From a checkpoint of a small transformer trained on Wikipedia.
Size: 12 layers, width 192, 6 heads of 64, MLP 768 GELU, vocabulary 776, 7.46M parameters.
Architecture: LayerNorm before each block, rotary positions, biases.
Training: a variant of Muon for these matrices, 15143 steps.
MLP neurons of a small language model. Each row is named by its layer, matrix (up: input weights; down: output weights) and neuron, and shows model dimensions 0-191. Each number is 500 + 40 x the weight over its row's rms, rounded and kept within 0 to 999. Numbers have three digits each.
After each neuron's rows, "fires before" lists the tokens most often just after its 100 highest values on Wikipedia text that the model never trained on; "fires after" lists the tokens most often just before its 100 highest values on Wikipedia text that the model never trained on.

L6.up217:481533454515531441442476470483459518569519496536478560420529532533517578437437547461527496451586563498524590475488512428534534463499481490495473512529539517462476503486471501531473556567554538541463476544477494441434445448476535487490449471440551477586468514507505482493579517515502509435481529561483428477515537543498475556503526474482453499548508484507552518493482580479490519507465501530532535510405419514528443460543473496431540534442508560467538516472519517437495534437520550571469512507518439507563479443512480568459491452491477520541542446551529430554463553517483450518
L6.down217:546504376487485525473449555504468502468490475494491567480465544492525481508511525463599504536508489549427550559539505527482584460469550493481461488597573474526528498484547452507581515408525466476465502505482496501462548530507490479503548404511486548503401478541459472562454521470456500545537525455545461520531545497510501508474537552455462522453450517541491493465516471407482544518501542504495487497467491457507495519494599573484485500486460469536500553488536485528481543490512527504386461475388460569483463527565557455571501502506544508500477579491486505433505493531490497470
fires before: "e", "r", "o", "a", "s", "i"
fires after: "n", "x", "o", "p", "m", "u"

L2.up339:526572492594517525464460478505485499545489493401501497548495470503517482532555538518557448511565539480463472494404610415450495415468463528479428537436508517522522425434506442473450473498503511505521439489550498504559426472518508531530549510490514459497461506544555515457563486500475580481483523476525455483476418439615516497494522495501525517558485507543520524507467432554527474479454449481471449535507529454473515508521514431537509516464511449516479504505568473488507527527483532456479469472520486467557590451511501551499479478505475467478432485559503396557541466538536535529
L2.down339:510565480557472502498454494450469473549514529424542515540469457525492515491618521429532521506501495537487498550424553454445464432467517540522411543495481527524476483500537426458398440532516501422437511471594480450566471484481481445498604471516471513456419548489605466497542428516487553559515526545576514488526492512594487515499542516471527463576485548556558484455504450518486476443436429514502477463472486506494476476526556489497557499550475470473469522528568461512538461542480515503516497485536492503544517466538509521480501424522490487513512506493470483518526492486464543542
fires before: "=", "C", "-", "S", "I", "\n"
fires after: "=", "\n", "-", ")"

L3.up510:495416486507525515540510482468516438503442552539478490481476432449465552418475548546483410491485535547487546542533515496599455487544521481495475394539538571447493527498495492495481468518467499478519442461515503480586541466462506506505506461495484537470515513542469491515496495476518523623520460602528551514544493507520511486556606548507534500476548444501469448576492464494465485453523443403530506442461537459500531426527429511490518504551577490560502463487483586441513505470517508502509534535523526474543522495566493491481538428548459447487493482507513477510505523510449607501
L3.down510:529512418461491528526510529550460462479510516525468557489505543508424506472453497549508524547504496611449520483483543518581465590473548533489489575431481529533498505481448538485486561445454509554441503515507532446498494515469525465511505576539551540417540454504446515530510484537473541460547567533522483531519480514444463547545588474471502506554507501560470456504446456574540508495503516513486519473424468499475519407524445484475471527494466438545455395473503510456506549448492466543529447522518507513545513518465511591439551484464515540427530443461513429480519447486505524429
fires before: " ", ")", ",", "–", "\n"
fires after: "1", "9", "2", "7", "8", "6"

L2.up92:531486493511438510513522492499578526517442488499493508526522446499505537491543509453443474509475485543572463493525514446482518390481491542482516407581537519509547521449547496454488573511481449477506586488441462512519566466501465472443488446567532496488535559521455522450468505529472520607448497521519464453529422477483482437450565519475600511433541484441530420547537471529470521531456457423514514525510523484509520487483460499489514523471527515531522540424516534467515521428519452506538548532490551477481577541485538517478508491492495517487523512386417520482555463444524479588
L2.down92:522508481514454505447498556534618503461474515469478472489505474514480512514497478516484476520521463484508478514515530537488500350462492498512511417550522497451541540459509479519518585520465475446507523521481507528540521494452479446460515473565518507427529557543469483465528428484473542589508487491516525492567408460472463477490558499467528549489533471466474469561553485473450465504474528441513459527534517528505549485523466490486525494479580544503491562362464550439531494427559457518536466551475569485475500502466538548543526522451505542530557539399437516508526473451534473595
fires before: "\n", "-"
fires after: ".", "\""

L2.up567:526458470520564511503471490453474527439475532566490544511497483446515536546460495512511530495458477488573393558511516528492493506515458491436498526494498482441540539514571479494491505553526458533493497501450498508524527416505522480517483434409500469535563477474502562501576409536482500495487470472493471501501526533553456414554507481527512498539443507489525490538520539506568433541469436452492509511500553550537475558506441555456527439583430498535501562469526465481375447516534486405534502536434491461510603453522505458488504441547442511490479517502457510458546562435452513496
L2.down567:491447498516531511497494486467489514460440531551456464484502449395514546494506543506484566519530400458548454537572540563565446548503479460473505516512448530473549532521551498497474477507518465533476476488424529453558496443519491466494522469462536539567593495485474586486574423491489495525504461479529488462504536519553489441598511493516545490544524533496533481537555527476510453531502511431497491494496540537533476552515477501440509473603401537485514521467514453471446495572529487467560509540473477428513604468479443494498449444549496451530495497533489448481534527404437490496
fires before: "r", "-", "n", "e", "t", "a"
fires after: "h", "Y", "\n", "n", "s", " "

L4.up752:553517524520589523505548493445536486447553533459462444400513451535487476478506440499409525534465543539484514511584542587499481495433442471501487543509481518459549471410488482472591469448558470482507519469559507483588517487466544448452556544556512482516484482465525461470589459453452458535539507445467521460480505518468483614505529489458479542538507501495562532528529543477526496498547471517464536505455523461522421471456518477548496534475503498502535507459494443556440575567535498553519506462481573482467448448472470455460551556489548491520485502479475509539482463497565526547
L4.down752:445498439547501515476439474479540511527444495529510506462529526508496532516498548492508525466495552604487505506493500491450455452509512491512530569564488519474516457544557472450520492536546516531470563460457517506494465498479529463519520457523485521501523468477554479485566509494507469516403454531510406494523480470458477506546523528515468508483559482468560433449472396386441526536470489476510543557435596490476514468479506505489410568483485478592492450562602561477511503462467516577525382462509514548520497537496562489552466546495440502503453445529532521468504500530434502555
fires before: "a", "e", "v", "u", ".", "f"
fires after: "l", "o", "y", "Y", "1"

L3.up500:547514479457470599482533549491505474499546466527520504531516465488492466517531461552481556536548463518474470492485549536507482458456581515451439523521504477396512476475498530441516552520517515435489483501479418579439491538557487507507504514548483496461484442459516494532503400498525493544476509534495518391509518593472511501501479420472482481464495550514436501527414473526506454435480499446464557585478563478543491445491581506523488499571559472486477545438501462514477527473511446510456520472505453480484541565544558427524445553555491581458499577528496517423533449525486513516
L3.down500:562553537443426569496501486531569493476500500523520491570431512512516463507489521610468490516514452435464514498497506512561498510478509519520546534495517502574487515502540409457496418480499561563482456469545452542430548535488592493490545474512416497464455534472546448522473546488522560500472567502517440593495523472473424529431503523540443519459451470476476426501499496477474488514489458505467549544523492523524498465467500479488496500441479565492462541511486512477504522551559504504490460446562600525481470605561504482461480468441506491498521476445415581451488470545533530517
fires before: "-", "=", "|", "\n", "I", "A"
fires after: "\n", "=", "|", ")"

L3.up480:562524547545440601460520538449490541473537550439548452507443476469561486517529528483481413470521480527481466562522520508502519491514516481494443496525530481444538502535482430555491515457488420512449549437528480521454526468515482515543459564481451530485468544607511495524495441506531494512460539541462580430515515490466499482464497519519482540467507532401474488548446443547452540522462508511515588555528467555562461502498443534530476518473464485537515525465475477481450467520504511494484470529429510555576531508548467396431487585501498510496562450407539500466542443492510483456
L3.down480:456550438527461487527527503457467597490510537507571552484466423479529540526499500508543524578503493556439526452478512517577517503472440521503480543514568426557546525463509440460526525460485449577484478392450514452483522458484533456547447501482429499520508488480485430523499481484499459548502502521507533506542507482450476478529523441564447500511490476491458478501490513520516570548465551457514505491525524446514404477482449442485489551551600465536495569523509483490467485613465505491480426561453526492472556567521504488492470474516515505444542537471450569489515432587541454484
fires before: "-", "\n", "|", "d"
fires after: ".", "|", "u", "\"", "7", "a"

L2.up275:560437538590490529450470490426507484564503440447501490465506540502448495498536469532531480505495563484551466544458553460506472448466462484502468537496527598528533481470505438449381521509550483456520502496465477470538471512489445581504496482470554423505463481473548535465546494529456574470563487492574451484502474499591533491489453484506546497444498466513514487562481456498518517527452442436464520516487544525518490530490541465531532588451505496507558545505548452524498537514464517591474460450524455441451531497493523522399549472531466493424484600507515413504539477526477508517
L2.down275:496466523582452472461476471424507488557452428437493441454504519487499463508546472508537531511491483465520520533482514515518476426462478492487448533547510533488508466490495413504387511553545511421442501458521526493492456500463436539488522474542515433513440572522574493504558447533497587549531497499541517504516456540587547487508501533470554473481497500512549481530532514560451514474437441428500507496472534517458500516506567501525538559496476534474516539486582439514515559565493551547463488541543436423502512493492522493398612459481486535484457532498498409519545478492516562519
fires before: "=", "P", "C", "S"
fires after: "\n"

L3.up498:426502499466551563545468543514491486493466506540448459479537494554527541489558498467532473489424556570489515516489565511548474443498489537522462515539465520456505536490412507506572510475510475567475437467473524528506534512465527423449529466447437474493462514512565524457532502479510523461571497497532483471463456542504479540552548594468489485534495451512490457493553476565467556527473480585522502521446483549539572563462383543450481486457509387502432457513491533444478504474529492495534449520564521539522526526452463502550416490489455495503519540441555416498443515461515553516
L3.down498:519505497505549511535516454493448501497480459537461569436461515554513474513528521501475532535418514489574535440465522463523489498573492477527393588484519559616492557426539429498578486472447515503503519461558414384553536531544483460505518501411560492555497560470525511559492519455466506485524512497511467531529524515443456469516525532526527465535520497519438485487572456529541597488501568481439471537457443427477481453506498517523567459474478472447490494508481436503454515528534437504545483527562498439533459439481503544481458467557514529454528504497492489508494534507511483493
fires before: " ", ")", ",", ":", "\n", "."
fires after: "1", "9", "7", "2", "0", "4"

L8.up431:526484447530527498549495463506508482576543562543479497489525477501494533494468434469492500425530501486408520548490512511523567415514491496453475520509525535473589563436508516571452503509561516564466517518485439541495491494468470432524540495549561466540505543485518525495468462535568461531516541532487533480448591551534546465518498487455468489540503422506526474412507533504473497488423511479552532425514420475541503497453544532502465509487476555475473527445435443545472488535513600507473481528445500488473411497503518541434571515491400453463464513516532409500547479536535550451
L8.down431:483508421477486513488522430481490452504537479590493530453458505534503515523460509492506518530609533441510440476521491503633474522544516529480501487536469492480490471473495435500508538470521468491449477415541557508457579523505484445507477585529533563491522492485450538455513463545427544484460569509512494513468433482529493482468525527515537561400487528514480481495531468501462492462500585598510450516495490455523497540404517397534500482496508504477568518510446487468566510480463516497490533464529489463465550437498540482507459562555521509580476471604581521455452514505460489520
fires before: "n", "r", "c", "m", "s"
fires after: "p", "t", "f", "u", "s", "n"

L4.up15:500534514528513531488445456538507542541453467491500515465558495489487425542486529485546515600464551493462517530521532539556496552499538506550428481488521481530447505471468494416455534525567559477448453510516424470499497472455521493470530494518495460506475492457604488524481543526493582537514459464534476479536445489528442473536549487461443534500489540556461525524518431473453458504572525502523543501571497518512561514486562491475500510468461476433479537453627462550562550493517410485486426497511417459468540516540500489576558445475420471511497561566484471482526421518545498491
L4.down15:449454485428437507493536462534542459466486493528595451488510507493469456532454530538499535578488537463410509494561485537544527470501514494507489565472502473487451451437484438489480480570528512458443484432507509498456511510456494509519510423523433483480461532427513465558453512473511551518544508487596477561516460483487467523504491514531463551523436516514511533449530573512470509519540469537493512543614512585507570547507535500455532454362451492507503499473554496492537473551512488512542462527540482458439455525519468535571527467549504518543478527571480464461476430478572560529
fires before: "=", " ", "S", "P", "C", "H"
fires after: "=", "\n"

L3.up650:432525516539465512413564488447449421459492526453591541435558507536484497461509537524526424488505538509515493497483454504513467481518520505516515502535479520434462519589476468482479489584479409448550538494569500439469525522524539478549611497468537450525592484516473516419510470494460471464473524484475481479451464555550492518483475562509512514513530459533563479478480452502513460502511553478491456524572574498500411466470510480490460445504538504461527484559465424497482488459539480426454544648560446533504512494490528459497475521516506488518449539544497546507507441481511464507
L3.down650:492528461544525495490575502553543556431545508513516483446483509432543492586509467541504529474397595482467541489437505502480496524592507515410501521520535453587424559522508533448538485484503511548507496504500542484528469500500510489481430540516494507496488544551506515570496499473540470558513502567511497435531515497465513468456516537340443451440483484524519476506488524539574454446545500540446517469487479448509441454579475512450501427453458487493480528503403505493480544516499502507557457522455470525418487479472494518451521447561460501516471497521571530486549484486501534538
fires before: "e", "i", "n", ".", "m", "t"
fires after: "T", " ", "J", "L", "W", "I"

L3.up668:479479522445480488516570521479485548496525492501571437451500480414500469497542509509522485466478490519556431562547525514577478517529525545527479518440519461538471530530431549452473518429436521482481504443515507532549553493537557429515414439447504441508551507449564531506484453449453511477484529538498578518517469551452510514522503471374508566500485463474541557491432512498489510511463467539537553525534524501516573500468510492460481521464505441543459485458463465510511544556596489480507526457506531467494460485530546487467408489472447430484524543498522511501539613404449495533
L3.down668:556498477490511460585461486481493479481585482526507470476513489522488474533508517484559543548451505486436507440490514573530479555569522506481519469588491463494451528457451548472478424484465532510517503501507470497578463544445553475506494423425435530529532500552510494522502510511491473469506445473476464516513478439583487468451530495491506516548465450422494504538427449506559526588458469482539492500577456481520547509461432499511479544494500484521478437615490546454480476464473469473489428532510484533502557421485560541515515497456563490460567645521558500515541486559501493470
fires before: "\n", ")", "–", " ", ","
fires after: " ", "1", "9", "6", "7", "3"